From a checkpoint of a small transformer trained on Wikipedia: 11 layers, RMSNorm before each block.
MLP neurons of a small language model. Each row is named by its layer, matrix (gate and up: input weights; down: output weights) and neuron, and shows model dimensions 442-633. Each number is 128 + 32 x the weight over its row's rms, rounded and kept within 0 to 255. Numbers have three digits each. A neuron's up and down rows have the sign that makes its largest values positive.
A block is one neuron, or neurons of one layer that tend to fire together. After each block is what it responds to, as a language model described it from the Wikipedia text at the highest values.

L7.gate982:101175117130037140098150129109146119111144116131132130062166103106168143150094153171139197099167186102147107092136071153137173143145104103120106105141134148171141066171156183157171132185085144107160114131137176146148144138099148079127184084111136139167168105113136145115119129152112162137128182193089190112122105157139148100102090073163138136141108138154085105163166085101137154168167213091092100146106125132113116130116162094115137090125135122131079123148141100138121065163213194158132226175141136101155113107101114103176068088067108109093150111107169112098133096142169147119
L7.up982:129120150127068145101085099143172121084067139160076121088160130048153128138097127121103112117170149131110099098135167102141134161162069125135116172110152114160169070134142149154146142138143157118164131090158092134110089170183128125155128146167167081092125129127114134098176032152172097126184085114105075101120140149130134105143094110124154077108110204150134104174153098098128095202130180132107162105131117073148087147075139129139137139123092156084095187138143149126105171128194115171099152128186147157164109073140168131190083100111109140122147105148121154140108120154152111114
L7.down982:168087143130145146121124121127117176150153095105104123147128144146142123175138097133158120096101131113155125129142074080199131115154113147061158114128148100169178129174110106103133080102156068123143187173149106106159146156109134154135167114129127111132166142157123093123111152210112086140112160127166146101158160178175226113121172063084068158100119103092101142122101134137174094142182146090161186160104139128086133144166133178151113121059169175100144140167157130168157145104091102108075117047126183116134143095055086132145083085161116184117128174048136079105137094142144087144
L7.gate1752:167060125125089091105066171128090102136154105174104123093167089133110098127065070152138164103108093133123145130065123154119172111059073177078132173121158116058128118078119113159084139116140139103086080131158093164106134181070164167193098134151163170146079136158133125185171119110125082168126120142137098120171196176140166204100131154092065200122085102163083119102083089134118063159142121190105087123121145114122194085172159119136151126126106112134117132194141138102084142110112152174112085132122107084119144154081137172128137149148135168125119107150128138153167149105173118146
L7.up1752:103120136147098127140074142129127141203134119135165091156082099165111065113179115132196145132105152085109136116128125157140091170125145182104146121154107175152142130131163146112077139145143112108135107174150152165070148126101205162156146133149051169100081103090177187136140107090144137163135158196123142160129152116184160113114179158124123184114113166159137089094133147123137069097124112078118112127138096168182139111086136157165148135071091188126119106116099111143145148147146116176139094138156107098151120108098154228116110150171093130129160107134111118066093172147146098116
L7.down1752:165107131137110152146130157151122074183083129101152156128127100163150123104074111116180157131162116137152180144164200119149135141089139131115143104173132122135096085140161155111096137110090115091119118118136196185111081255120115183120098118117145121142094166092102127149129116119165126119183163145050132134138075091107134137141165154096129124128112169108087133107156184137113126147142145121109110106155094161106099086083105055141248122100178099120093057151095131140094122129166168149122140143064150079115142110137124136121130155165177119103135166104088143059104147138153157145
L7.gate1760:173170156094095109169070120105182128166115187164104151164167147100136059150160152123136189156188107136142124102060144102176104090137050138107162078069119104140157116177136152117135185116126097117211077146161130151172122112080122127125157136145141111109131125104133132064143100131120135175152119146111114113105154087124100173133140162110131107111189139131067143160108093158104158201128095138150083070090153174090108141112154120141157099097155092121172147168138178121126120103128185093183166125170172096123096131137140115122099102124163139097190171126098089119185154115187119152
L7.up1760:123144131127147135155144067203125148078081127106123099123168126111120193119142105115073046145130147098112159141138127171092177121117076111098166115068154170129204117191144115115185087186134096130140143151203112100190144175154113183128166072114131106108181104104140106152134070132153124144196148181083077091071210135102127136122133092141139075123133096167119170093157107108119066111111053140093152167152094094108129120135139188109101092133105151077166168097124125074187153150127128122078114098110147181122149095186201070164164138096064100190117089123192120169122084118134162122
L7.down1760:116131128071149105102157113122155135146088087124081104112137128141100128165168151147061094131130183139087096110158071120135147103059023111135093140081081121137175121158116089132095110178123102065141075159087144139096105122152126156117150131121132179087144119136144162164193171103117114117102131127148133092131161204153120129137123141120119167088117075144148163096122143161137135111101116124101185140195101117112156188165148176135114133148113136121084138141168170178123144120107150096116068122083157117155177121169126118093131153077132158167092095170140124158150098102076133129
L7.gate2358:147153128108154130091127148160174113150099112076198158110147136119108124119133126170113141111142098131141117177162193141124161055134074152080127119145147121172164139066158157200102149163123130144156113072116126134171120053086106155076134170124108086122187148141140128126082087111128150189100103094114128163086086098132156112116131110086166110141098092097115076080125149160119131112098081148089130162137125093119142065092146178109084092099147165101116098109185076068116118150146118131180087151112182075085106114072112117109135116151143139100148149168098147109178141129117068122
L7.up2358:175144155096146148129149090193096140164128152180113130155174075135124103148132105078085151134096113107106170115151192152144245140202111168085143116090148143160138156129160163127181187147058170116182173137109145123143152137097160039081133085163156083124120108115173147149141059165175153161166185096170181139116127083111103080065124117097105137089076106128167175103165164166110149153149129089180114139100095131091145083122093151168131103128138167070139121085091120163100114071187112109107097151126086187133126079082134155107147145146112116095089065135213171061111087113156191125
L7.down2358:138172071091133146139084110154113125140075131113069113152136109143158101129170105147126178179067150087145162142106138128080141120135096168157101100155223137135116205134105161141098162193110174109145125105101084158126057174147151055106083069142164141096148135169126106113118102146094116139168153159155104175057181087075123126119158191166087132179129117125129133167110145153171132103130177119132101125099191139177143093143102108159097159146103088069160114147119147148099124096178072114168131142089127181120174135199098084116140105103126147144111065137149155130134126095145153130
Responds to: Infobox colons and mid-word pieces

L4.gate930:099116118138176193120134116117112144129135144144134130135094143102108108143096130068071152121103185161078172151134106148105190211130043194098155142155181097065138131112145073123150142049129139150125164061090103138168113179108133187159124200144144095140100186131135168060169151154102204114119071064126097168124104113157103084123135114136083136107139116125117119138120123107125153119209146071120087135139122110094152156154145201155191127123111120132154162095120129165137102116155140122087113136166150099168123131100142157120105103107135185147147085080078148151090155114099134106
L4.up930:101127116158039113098160157138141141138149120093148169124099056128122136091169140163172108121124104134158113095106226164130134118153148101153153128120153143073072099142110118106133099161095083115108144183048129112138113110140091170139169101108115103137121158131131138182109159152121107157150132183087115084098124113134097078113134164081153137150098135132169147090149135126151153096106150156149138074125070144067118128120117123092087132089167077092172115169094100129137133156104135075165148092135188112109137078126073061159184135144170117097041177144137129122124073093070130127
L4.down930:082114103103121155131165117107062132185132170160135075116139134118126098165118135107116095140165094141133134096181091098101107151100047215132143122173070127082089191105085151110092116083170136145145104099154113187157097128140146166186120131152169149153129106161129154090154177146141167169108147195134077142227073138145130100085110104187102097127104163113136113110087120134128106149186133091162160130153112152116110140144141130125155103097138136175115157071177131090119080158149072073159117145120146130112114140172119129137117153124092176125148103107117129102109151130146093111
L4.gate1179:104108114165156112104102100143184132104083108169124128149163139104141141123125171067076108135124061066137148184071165184099127076055192147177113141142161091132118189105147183116145118125089078149136147139163071183187098106081086115103103139140122119133139072078123097109149157138087115109089129124142092105108106091161100086076081158175119122139169098119077081134118110158068135116155148102100068095116181120103117166101159151125091091109119183128166133112138070137192107139151148119117071105119098143159153117092085138163133072145162146163130148097105086083124128135145116168
L4.up1179:143150081133036147074121077117141168081098116177147128097169161144071092165141103150114142130131181094114165184144186167165083079173165178157147124152142147121165119115128088102207155161110096126129165119134085124130113113109099148164157114023098124125117128119157099150135154109133101141117134125147108186123119098130145109091106148122150093140099087156119123125164116167135145097163089149120096163119129167109137116131141147122129173129094180124137129090087112112125130168137151203113134137142098099113092067122077189139172083144091142084097116082148099092086076185176095131
L4.down1179:100118192174126152096137140116160161120135084196147096161149133121155135138077166042109123109181092135132123161110167116077124171093137176070082101120117097122091173165196164108146114171057116150091132124123202118124082143127056091116161130207210134154193078107114129116163119164053131088103153096123098064077131114202089060115125119061114096113128048110090086147111133133138117135142198114062125108143156141124061099125135076095151135159211118129143115162119120178146162084172136145081090138154112171122146134161109142084123107126217063093095133138170141113161124186099122119
L4.gate2155:173109131155085168149141101132079106112116128170151178052140172137104134117157091153118069153154142132132135106091119176095127152094128127205156108130156130113187068104106147130109124088177145159160160122070092166143103125111069121222084139046197127166074081163130151119180145125102096111166140138148134110147108114123105112103082156106122142092114163166096140108111133171105126133137107049140090087175145140085105164068162179139166089129101137064140102145188134171165099169110139088122141133080133116111161143104151103133145082126108141191088128107094161138122077124151117139
L4.up2155:178117123147099143133141146156150172154181113112117122086074153128115149142107095125093092138109151137126095141120089133088083141160152111123150093071108130111154123085118113131158104090126188207184147119077121167106120121087127118133106085153214171135115122176173096067153150163118163169148091114157192120149108085190131087115153129095151133090137105158146119193113070170131099119180108053127061060186122155099120173135115149162114149167150112049142088133133132112162156183104128104122093145154148078188211182098132137152057188112185162156088134169094122141123093135182133123
L4.down2155:058098150154135119144110122082144144157111159114125103141134100101167166150141128147187181116113132167127111127153138127202134129085089080090080148156102111128064161167109091091192127131075126087091091127101123114124126151152090163117143177153103108097102129080096192181074109105137150089095140159143130152124126123094148148154151076144099130174136116139120117100145178090100172154118140182085158170083098156153176099154130085102156144140174160156105154104149138106143150082117117172135121137183171147093120077189146134101161142095099165047114122140134096123117196076109132082
L4.gate2376:158125114145140191164157140093143129135108101154060110099107136100138156065122117110116115086109188149221152093132144157107118169126111110140117086092154102081123078142097176114183098073143123201169116143118093087134146111184170143152123136133222117106121135181147124159141139157134152124150121094102115096158153100201143052089113111142170176139117089162131127104079145151136098116110159114080098114105197127134070206131139184081149146157102136110154137156168153140154160145097073142151127094097142119167158145167139164156092126206102171169158105081118096079148058085087115119
L4.up2376:150184114191122140165137095141189164166128148123083119108104162165145176124165127137151119150084112142190156109112141156133102160121126184134003128083054119143174136163100134156151126121094140154161115158123118140148107132137118164138158105136164109187123141188123107102152180118115129087117127160119138116130109149146129115102086123063100097125159077097099158109110097148131169099198166100143109140129119085104045123135095100132142108145104122082147126103155148132129126151100135147125164060157130113172192102149146160153098106173117158126119143105119171145085069143148146161
L4.down2376:092107187181125119127144099120160121186132105108217094156161109135108107159170122188165174143173088139030154164107106056110122171035135132084113142160064135122134200129155112132114137109118086094108117088123132196173101112130160111085123089172057156119165152055127171109096110102143155132120083173161144122137092147118108163157142089152077121116150100112123109144123099097125180140135117137138132136112099144135143088106098120097128088075137095117113099128106099106148151120134169132117110145156133142097124162152140095115117120087119113108055089175192147129143159140127145116
Responds to: Proper name endings

L2.gate2170:104209072151150112131042110159117168159133123135137145095123124100119150113124132147135126143122132141126136095117181167086107135138102126063114205165135141077166135153080089120140113098133143145109136120107140187145164103109108139156078118113163192126118084139108131128093137118200105098155223161081160158067107091130055106106130100182137082144131190090167167132132107122174104148059104120140216140142121128178119102203101058076108132154114087138090122143118085071161099104106046107086125127138204117160178185105111149109198126061146140103119118117174187128136154152149168124
L2.up2170:106168055166061157115112131141154135178123097145094124048121059107148173140054098186123173136137153056098162119096155181077140096164150121091134142188133085093178160160146075118126108093190125172131132141112137175091146144067101129134074138141139101145142161002118122118085161125255129117141155111095107143140112142161106145138127074142146036134114133110180128128107068103123130178120152163131126180099126159087141117162154098072183105138130075115118109149089096146124129112093054140104119127105182143136103148166119174099158063074155109125102113117149141066175210176157123152
L2.down2170:141084176085146090102150113138122128130075150122167083142120128150132092107087079121188145110174177100134177156150074106115147139179180125127154137150115086181166150118126140104168085197155140160156083108151128069082124171141166140127113076119134077109160124091090143160173135112041145164169128092169117108173119181149102123105109127095148112075107130172172118166067044160154126132155151137151108131054109114166127145085140122162182071137109190170162110131133105168071144150162139166162182130112126146094047098141101093105092139117120136142124138137118141151095143108118134125
Responds to: Mid-word fragment continuations

L4.gate790:084179161146092097142108171104161133162183144156117070145163151078109108083118121132151159151186154136147107118127129135119088142202165069130116139140173127107132113119155129141115123129165150155089164112108099127093139060102128124163174072155114100110138131105092139087134144171113087137101154156091193160075161090092134141166149147096075115067151133100155095153076057098130150134098097144170143116144128086184116095093082132095122144153169160110148126169135122134133089205159166082108144152148096113122147124146098161094089111132120150131091117147107170138060150100124132153
L4.up790:079133077128136107201130139134123069106180094158088130153073158122130144140126117156170112151139140127144050103169090174121146155143173062122151140137141070157158098176194123157106150157094173125181062126085139111062163141117161066112088161146123122106109113141056069186146082076151144122107124135104163137151151106074144095091140150142125107149149086119125123173130081114137147100150228110143133198067164105104129133124157103122127098125255199098146137080106131131112161120083144155077068100124124123142145156118136133123109130078105180109109155164085120154117119100107089122
L4.down790:112134090099158086200137144132098101121203085155167109167086173114145162119100140125163169145116146136108105107118110173145167165155088086156140129154140102145166139133190136151102149123125187138125103073107090153086155119053145137125118148134142107096089105139095094126138153121127162120083072119096190126141173158084146085112156164123151095129168082145125105121130105066170146122172217129082115154077175109109157098142155063136099189116217203115094112111134182135122162104117153187123095130114138090108119204125193129128098155089135140079114170162123121154073129102109103135
L4.gate903:074157163061107136160108145128117137186154119103091114139079156101157150088134168158145132159102107140167124125180164113137142111151119017137125108064180099173130160151128110204110123085188144144140129178078160134115144085108167135132156088121050118099124103097108100098128153157185050125061072173123158133111121140112144141137135132151074126147149120099180113097174135065078128143147091145124075170109091064137137197121089212178138137119112120119137084150191057153083146201121126118097116157104127157181133099100143162122092123139139128131102125100071138117174107162141063160
L4.up903:128151142064127093094065164135093107145128139081119134145120131067171146118149146130199126121052122136174136159162136073134140145176157098151145126121140111185100159177118152136115128164134083218117137157128097135142101110063148065089153167164080142109094140137103081119127154136069168095110137117129090124101096079152158131080145113146142180104182089065132135088061117120121115187099149108169067212108133126097085131130133197157088184116173164132105116128155097156157132128091123176054090133106142139170112158149118159132087119103146133158106160145128143117103074163126095145
L4.down903:144095134139062127116111149162084102154127088158122108105140160108162219124140154094193132158118123158176155160133136084139169142164095188125180141135105138152095147092130152111118195145122082153116093132157142116111088127135124051110097168104152103123069116152120155140120123137073183110080115146167104088112121122145140121088097072094186145111210113107104147140056156160149133165098145082152084169119105114135140092103129162138053156138131188141109076124116186121109102065094104124104130137106106155161102191155109101158106134154134103145108154139133098193067109129116148158
L4.gate2124:116114121177116153179110152122147150117114118160104163159139117106060138169082121127112045090124139169152109127150162168177085114120173137165114145068114118115105099135134121096109162099155151162110159116215135108095091117124109115083106090129167182074182097048084166118159151147111067184148178075139154093181126120110181161142158116146119130221107122131137140151168144162156123111160116136133115112131096156134172129173138111152151123177142161121195179146156097055145147129109131153089118123162170113186155109126197134066083161111104185123188168088118152171176134085107181129
L4.up2124:160087106135129106129183057132161141136116069090140165105199121097150131138076146132141121065163155148128069123131137186163095133116154103107146163151138095117189135143162137134159077143166113133141143110107141152118109104150122091130142137112128121160113146123162118163074145157078134149151202079168103108121129084088160087086127135153115054133094108159143080151105123189126134167145133125112085083069128109187079104148131184170152146098170115088155165097121083147169117170158096110051130165170090144085123143110081142146081158082147149092097117128073132137167115086135089176
L4.down2124:127112122143062155072142102139132143152165189117169077141137195123188141088149062081085098157140172076102150136081130101151096063061054124165152113158155103170149168170123121160113096093097149121105080127179105118152110150140093116145187096110171149128123217137194108068126062100140192153112144126164124144092131130097123078144128149150145142136158148108085135135088142100141092134071164148130179116118105117123082078114109164140127125101133144091150095143152147135099136086140114196088116113107075169092143129115107128094120150125085132134168077148090105131086149176187190076
L4.gate2361:158158115140161107116104123126178163120138119141100149109161158092172118195184115172088127156126148103125135179144149123195104138204144096106084133134138155083176154179100110135129127059177142111066109146073084169147113118172093179168114104075100141096162186108100158124162107104173143140172136112138105121130169125107121164108108112175114090139111156140140141160088132111139134107120085163106098175105157113181162149116092108077137133121165156158152151103086078127147080111118132174154096137143126088105187122098150148047151194184134142138129186084141121171136133109183163139
L4.up2361:061088120112113092170095084127119116095111137118200154103153059123148118151206154153092117124115138088137140184090130128142130091086103096092092137170179123100138116151074081103146123189128109114139163138108141128122142076144102149109132070150090062129139131097094106113126089073084135125099150116111139126117108116159133137165141168126133129123122117097161129179114135119093062170137174162108080116134124123128135127084100150106146055090117112163094144161101099133159118096078134156142088134154130083076128150141154096093105150186103163134152148169128136187105138133209167157
L4.down2361:077158131088154124110151096194158105106193101126162189109139072097096104173131175151145086137148147134070146146080094128140081105169079163112117117148167114151152125145098129129118148163110112064143163076081131109091150102091107124074116134237115070103126113173173127152123141089115094100086130110057165106161096112150151129161178185099133125130095136124103120109119134118119112103153124153149164114144156128105082131071140116185126070098101143170144139123165130166112165153131131154165142087164103161094083154116195114151142152116104110119148209147104145177099149202131110151
Responds to: Table label-value separator

L2.gate2141:165134163108123103086155110110138111160175073136137120088151142170151152186116122171148062164102127149120123090103120153137155136080177101181090081135117103130108110188106122162106118141116119023139212163084103183109089133172112191126099152110085151053137119069173133168142110146153134090184147100100136074184101152112150165096098162114150132174073073112101147130124149163097120144112148134100118191116094160179103117138223082095139128147122129132127146108163170105102136135142149141080129182104111147113131124128129151073132171095188107154112153069104186134133111134124166162
L2.up2141:201204148112058086119112110140098116176096078168161113091167131107171134115139103088128099139123183146164126071132116111139111105168198101125098151178164141133149091151112106086090107164115101125139165130109172144142124102135119118093110080116117108118123100145108166118141147177115108092118184115136168140120196134153151042135106130071129102112148112140150067153138138112119124156139126143121187103122133075162136143170129157080087161140123122081137108154156097173051146095172050112146087171147079135115129086063152165166123123156108140210214082186149140078135122128135129158
L2.down2141:158155094136063187129102101157110137148121100142185090179144173113115121066145120114086127135158186172161097090134145105141108134166138152076119215131164138145111105106128093043118163177110150179119073168120193069103120097112110076076090123135106120103150118159056138117145166173136103114098139169126137148121193117165145085159112160099111127154168164088146127169127133106126150133136136146141149063139126097141130111131136187133103162155079133064145101191108097178073100152139060104188098146110087126140146114091165101198160106175079108174185114170122116090126100115099147113
Responds to: Word pieces and infobox colons

L7.gate1787:100126140113104161190090075104117156072091135038090108103148075139147152114123113120078108077081127147098156155145099111154131111121036145138123108171115158061171156087108096161187127113103109174088156193076111123121132152145071084078161103163139125094072159177176138155168147155108161146142192168136136153123151162114107102089112138097091114146150136127106174178137085146126106143160158124120148106146134114150095096104103100106078162061136138162107144116156128172123097104139127102142127046199118112169125146148128116078136121137116129164167077143145142139112121128125102145
L7.up1787:138138144085104108156088123153104150164132153109124173093144109146149156110058198147156118167113100131152164102108103162105119131089055096138099167152109152150128109141121163151167100152154136153112098083104204108146158192156134133112175142124133149177117111157162221148116173104156090084089146089109100103143114117150115150178181077105132133109136130164144098131155144170148130165107108144107064140138126142173118091112163117125043049139134094105126147096145193128210093200121122140143134087105169117161150099154169115132184115093134098095139050105137080110149162141109138130
L7.down1787:126046065152169124135104181120118128108121125135154140216132136211149114053122124139107219188145093162079080185116133123100127130174149153122085159129149150137106104114178129117190101155103112079138146150083105170147054133162163209179053118155103100231095100128156153092133092140117125123041169140134130131081112139089176133108103156146122171135091096086137087133132142123186160175153110122073057109179105126173129081135078151190152125180071117123137124118096127115100106160120106157153113205164146109115145170089148113101109068097186107126140133155148145056093151073185136111
L7.gate2142:134107162107116164161120097159116103052127073118126139086149104121123081163069111153107087168086153126124194148104160128112166121101083145125147196140116101175118118108124121105178124173138108190184160160067147082154144163127110094147101196108119106154156131127147134099120047072090130065108148127213157114157161177117048085143142101156137121115102153089117089200165149169124101100090154088064167153168168131159100151177162105126097094130124087116128152133133123149092106185112128144138110042102078113130175134178103146157087084131112105123113147159139118105167110101119123080
L7.up2142:119087133078112162177161117123124186150138194143156135129134158149098160169167175134108115071082158116063131170165120030138124189138141121118090136122089077083124094197140129160142102116139107192143121157099177070148072172115139112133152168112109112146096168169146174163112124087158116154183119111174119138099129077116118105101114072108083145133177127161160092135098074122195074119100188149070104108170136207143121106075130086104068162134127111149091133099183166127165128132150056127124145121088123138154119125153159127065146098123170080090090099150151130133107146184064114115
L7.down2142:104098196104119139165096188115164193122121169101127143126122114079128106091110094128157064147151149114107090104168145159138182074159090122053086132161154091151100126053118104191163179123142169089124123103153093140077153150152148131116137134164099118132134130000158130087161160153077095101075065138077115104137124118102159165132143146100143137129099137088105112121150119129105115140119120087104157119077148114143119091119127104150131158138114160132122093121101143124174181149092096141145147173141135134128098122165138158134159080137146144166105142104144130091135135062092140071
L7.gate2209:139072140089150145159123097108135149112116132100117200098078138137132148104128082107108171131118146109120191134126117107142123091153152119140111131106125157060135114110132081150152091122112099091149143181130138153185102134199163095104092104180070141175065154103134147158148237135132152065107120126111119182157159168137100091040093111176071154127144119088090114111141173135139116133116180107103149174118155190083125138146122144145090123088120116163145175098101106095156119110122089120140072057173144093114135099096172131094112037107150147153172074147136150147157074132182108057
L7.up2209:115153165151132135147108114185107081170156150131180127080167137137145147110124106165144167152102098152155102141132151135036139145085179161117125108186141143151126090137092057121167115115104142064161170102106122133132140159153170104093121140129162127133093108090177119121125115090094093103175174132099070115090174117119113150101135110114168157104149134149116029169142137151173154131101143070148156095109141083162108099049123109120077171159099101109150128117137085093155103134097106119184134096140162080154148131150127061075145101113166131112112093136133121165132088182148199106
L7.down2209:132067084127136107170110159092140137131151103168105114158123119185118195135047152108148131138173110107139089209159159137193102153115060150165098137118115170106025074139161100109144126171124123209077172131118143138153099066119112079160158147146088116136096177108105145123155144113187149080072123108132091116158082152120077119096129101059155137178124079108161131100098102107115113210115069186119085128178129148147107141162191211162118090125188143141078158128126167118136112128153148087042153110127098160208121154130181188133130134137154116132139170107186121098114102058097121117
L7.gate2370:190127176126164113149077137134091140166124155107081191086082142146166130126178139118132104083096088192170126134171135182103113141100126133101065090083157079110057079087097074138145110093132110099134126141115178180210143138119168088142136142199138159129082182088118126112151178077118124070148129103176117131132160109080057170124156092115096194086143155163138067159128157095126106100129110082139134180179158137146117123111148137186131139132162125124134164155119111100122165167159056110191138126140120048182094112106180142102131087072167125158153116140164140136129149125101177106
L7.up2370:173147156097138108110141114086109117113133150120077163102106126200174167139141121156172101121093055125130127113108105193077111127155059121122122119119097129156097112129116147124145108136114118186149140128118168080127122120094154132133140090163128187141108156145116130092078122077161076114127157113154140183156121110103061119119127096170176164101086165129149100095120171116182059126123151147164114136154125088083105136124134179197125074135156060127162138091086163133171153116106128049148160134135109113182155149099156098084147116134148091159119127105157151076152092155123119067
L7.down2370:109061078094074138143137156150171169110149135140116148023144101100149159135112147128126130135156107063153193092137136150153151139131121151117158075150104183118108170081144141105163109163133123182136076170139137071041065091106105104111132141131140093138140126144175119051093163143160076121112097158110159133105086142106160112103129101148119116107097094107128150129094090136084127134160149142166077135064054064123116114154128123101143121090131136126116170143160176113167098091122166089162108142162174207153155155119103122132163168163109090122094130145114148194123075172133099098
Responds to: Predictable name-ending tokens